Part of a small language model's weights.
Architecture: rotary positions, untied embeddings.
Training: a variant of Adam for these matrices, 7929 steps.
MLP neurons of a small language model. Each row is named by its layer, matrix (down: output weights) and neuron, and shows model dimensions 64-159. Each number is 50 + 10 x the weight over its row's rms, rounded and kept within 0 to 99. A neuron's up and down rows have the sign that makes its largest values positive.
After each neuron's rows, "fires before" lists the tokens most often just after its 100 highest values on Wikipedia text that the model never trained on.

L5.down287:65 65 47 50 58 65 69 45 31 55 62 49 50 42 56 45 48 58 63 52 38 58 45 61 50 59 59 45 57 52 41 53 48 60 42 38 53 63 45 43 65 57 47 52 42 55 50 42 45 19 49 37 69 70 50 51 46 51 47 59 49 57 33 70 64 32 45 47 41 43 48 45 59 59 47 49 54 55 65 42 53 54 71 52 45 34 39 51 53 87 67 46 45 53 52 43
fires before: "ge", "ction", "c", "g", ":"

L5.down110:44 38 44 49 42 62 51 59 55 47 42 43 37 52 52 54 45 54 51 56 48 53 52 59 55 42 53 44 48 41 42 50 48 52 47 61 62 44 57 52 51 36 55 40 38 25 54 49 41 51 45 60 44 52 42 58 53 60 49 71 63 40 43 36 56 54 45 70 42 73 41 56 50 48 56 50 49 41 51 49 47 50 58 53 41 46 32 48 59 55 51 55 63 58 60 55
fires before: "en", "es", "ing", "id", "ision", "or"

L5.down218:47 40 44 59 51 55 55 48 51 59 70 50 59 34 56 56 53 61 39 59 50 46 48 83 60 49 56 58 75 47 33 56 60 39 46 60 51 49 47 24 45 43 50 34 47 34 56 57 44 47 44 57 42 51 43 54 44 63 53 62 44 43 38 52 48 36 54 46 50 62 66 37 42 63 42 41 58 48 54 58 40 52 67 48 30 49 42 60 49 40 45 52 61 32 37 47
fires before: "ed", "m", "es", "l", "her"

L5.down278:58 58 49 54 43 52 49 44 44 53 46 50 45 41 51 44 50 69 54 55 49 60 61 50 49 64 52 55 70 53 43 64 39 33 45 51 36 39 37 38 46 61 60 54 50 57 54 61 29 43 53 55 50 68 48 50 43 55 60 34 45 34 37 47 69 37 43 54 53 61 39 42 43 47 49 46 42 57 50 40 50 51 51 44 68 50 48 39 48 59 43 45 51 49 50 31
fires before: " |", ":", "in"

L5.down187:51 54 40 68 38 55 70 67 46 42 36 63 66 76 35 72 58 51 58 30 50 55 26 34 50 46 51 49 41 37 50 64 57 41 30 33 35 45 49 40 42 51 53 57 59 60 59 34 46 41 47 44 65 43 43 46 44 63 56 52 47 60 50 62 39 46 48 59 55 42 57 43 55 47 61 51 37 68 65 28 59 63 47 57 46 41 60 43 61 67 60 50 56 61 50 52
fires before: ":", "ed", "ther"

L5.down269:50 49 55 51 56 49 44 40 44 56 51 51 38 60 52 52 50 42 67 43 52 40 38 46 58 55 52 73 33 45 34 48 56 51 36 40 60 61 33 52 30 54 61 66 63 56 50 33 58 33 50 57 40 42 32 43 38 41 47 42 59 50 38 39 49 36 51 39 56 34 70 54 47 49 59 62 53 42 58 56 41 50 60 48 53 58 44 47 49 57 45 46 52 45 58 47
fires before: ".", ",", " and", " in"

L5.down268:43 65 33 52 52 77 48 58 51 64 43 52 41 53 48 42 46 47 35 56 47 53 64 47 52 39 47 36 48 54 61 58 31 50 48 58 40 71 44 57 55 50 53 55 39 58 27 62 37 55 40 48 66 58 41 57 47 57 53 48 49 50 51 62 58 32 50 46 53 55 31 51 52 60 66 55 54 33 51 48 34 31 58 51 39 65 56 38 34 50 48 65 52 41 29 64
fires before: "her", "w", "end", "y", "-", "m"

L5.down12:63 44 53 51 48 49 56 53 44 64 41 42 32 62 56 62 50 40 24 53 38 20 52 65 56 47 72 50 62 51 28 35 63 44 39 48 47 49 37 51 37 62 34 35 55 52 51 34 51 26 57 56 52 39 56 48 42 41 49 48 49 55 51 60 39 45 48 50 38 60 61 49 62 51 48 40 48 36 49 30 48 48 59 59 58 48 56 46 53 58 40 40 47 37 42 55
fires before: "l", "ed", "ctor", "cted", "ing", "t"

L5.down49:41 49 55 54 61 48 44 52 51 43 44 45 50 57 81 57 60 52 22 47 60 30 75 36 51 67 42 60 49 42 40 47 44 48 45 55 51 40 59 52 40 60 54 44 54 47 59 40 47 34 49 74 54 54 46 62 43 64 49 56 66 65 45 62 53 37 43 70 39 70 47 45 54 56 61 64 46 47 54 33 52 48 60 60 40 45 44 50 62 52 57 55 66 42 58 54
fires before: "ing", "en", "er", "es", "ed", "'"

L5.down230:49 51 40 41 51 49 48 50 48 54 59 68 47 63 41 46 45 46 53 49 41 56 45 50 51 47 55 16 60 46 53 35 47 44 49 47 41 51 46 58 65 60 40 59 64 43 47 56 60 55 42 32 51 50 38 52 58 33 52 44 30 48 57 45 42 29 58 56 27 38 48 49 44 47 67 56 49 47 42 61 40 51 40 52 42 58 46 52 46 53 59 56 39 47 36 49
fires before: "it", "ist", "ic", " and", "a", ","

L5.down298:50 69 52 45 35 49 43 43 55 53 65 64 51 16 59 55 53 42 56 56 64 49 62 66 54 47 62 52 52 52 50 66 37 46 53 35 43 47 32 54 41 48 37 58 55 72 51 62 38 43 60 47 39 43 57 54 51 50 41 42 55 42 35 47 37 55 43 53 52 53 54 47 57 49 50 41 64 51 48 45 82 52 63 46 52 37 53 47 39 61 54 41 56 57 49 36
fires before: "al", ":", " 9", "t", "ch", "ish"

L5.down116:52 43 59 44 43 42 47 39 40 45 39 50 46 55 37 43 52 44 39 55 55 57 41 43 49 44 36 77 48 64 42 45 53 53 57 51 39 68 38 51 51 34 48 42 55 48 55 52 39 23 62 47 62 48 52 58 58 66 45 68 64 29 58 44 29 47 50 54 62 56 52 58 48 50 52 38 45 54 61 46 52 46 45 49 49 44 62 44 28 59 53 61 37 43 67 55
fires before: "ed", "od", "er", "it", "v", "ing"

L5.down73:61 49 45 41 58 52 58 52 47 62 43 70 59 44 54 41 50 44 73 50 42 63 60 47 67 51 42 56 57 54 43 44 57 49 53 51 36 46 24 41 65 71 56 37 62 56 52 61 78 58 42 62 49 49 47 50 40 40 50 39 51 29 41 54 59 65 46 70 54 53 59 48 63 45 50 54 48 48 47 45 47 57 48 52 44 38 63 51 53 64 36 51 54 55 42 49
fires before: ":", " (", " d"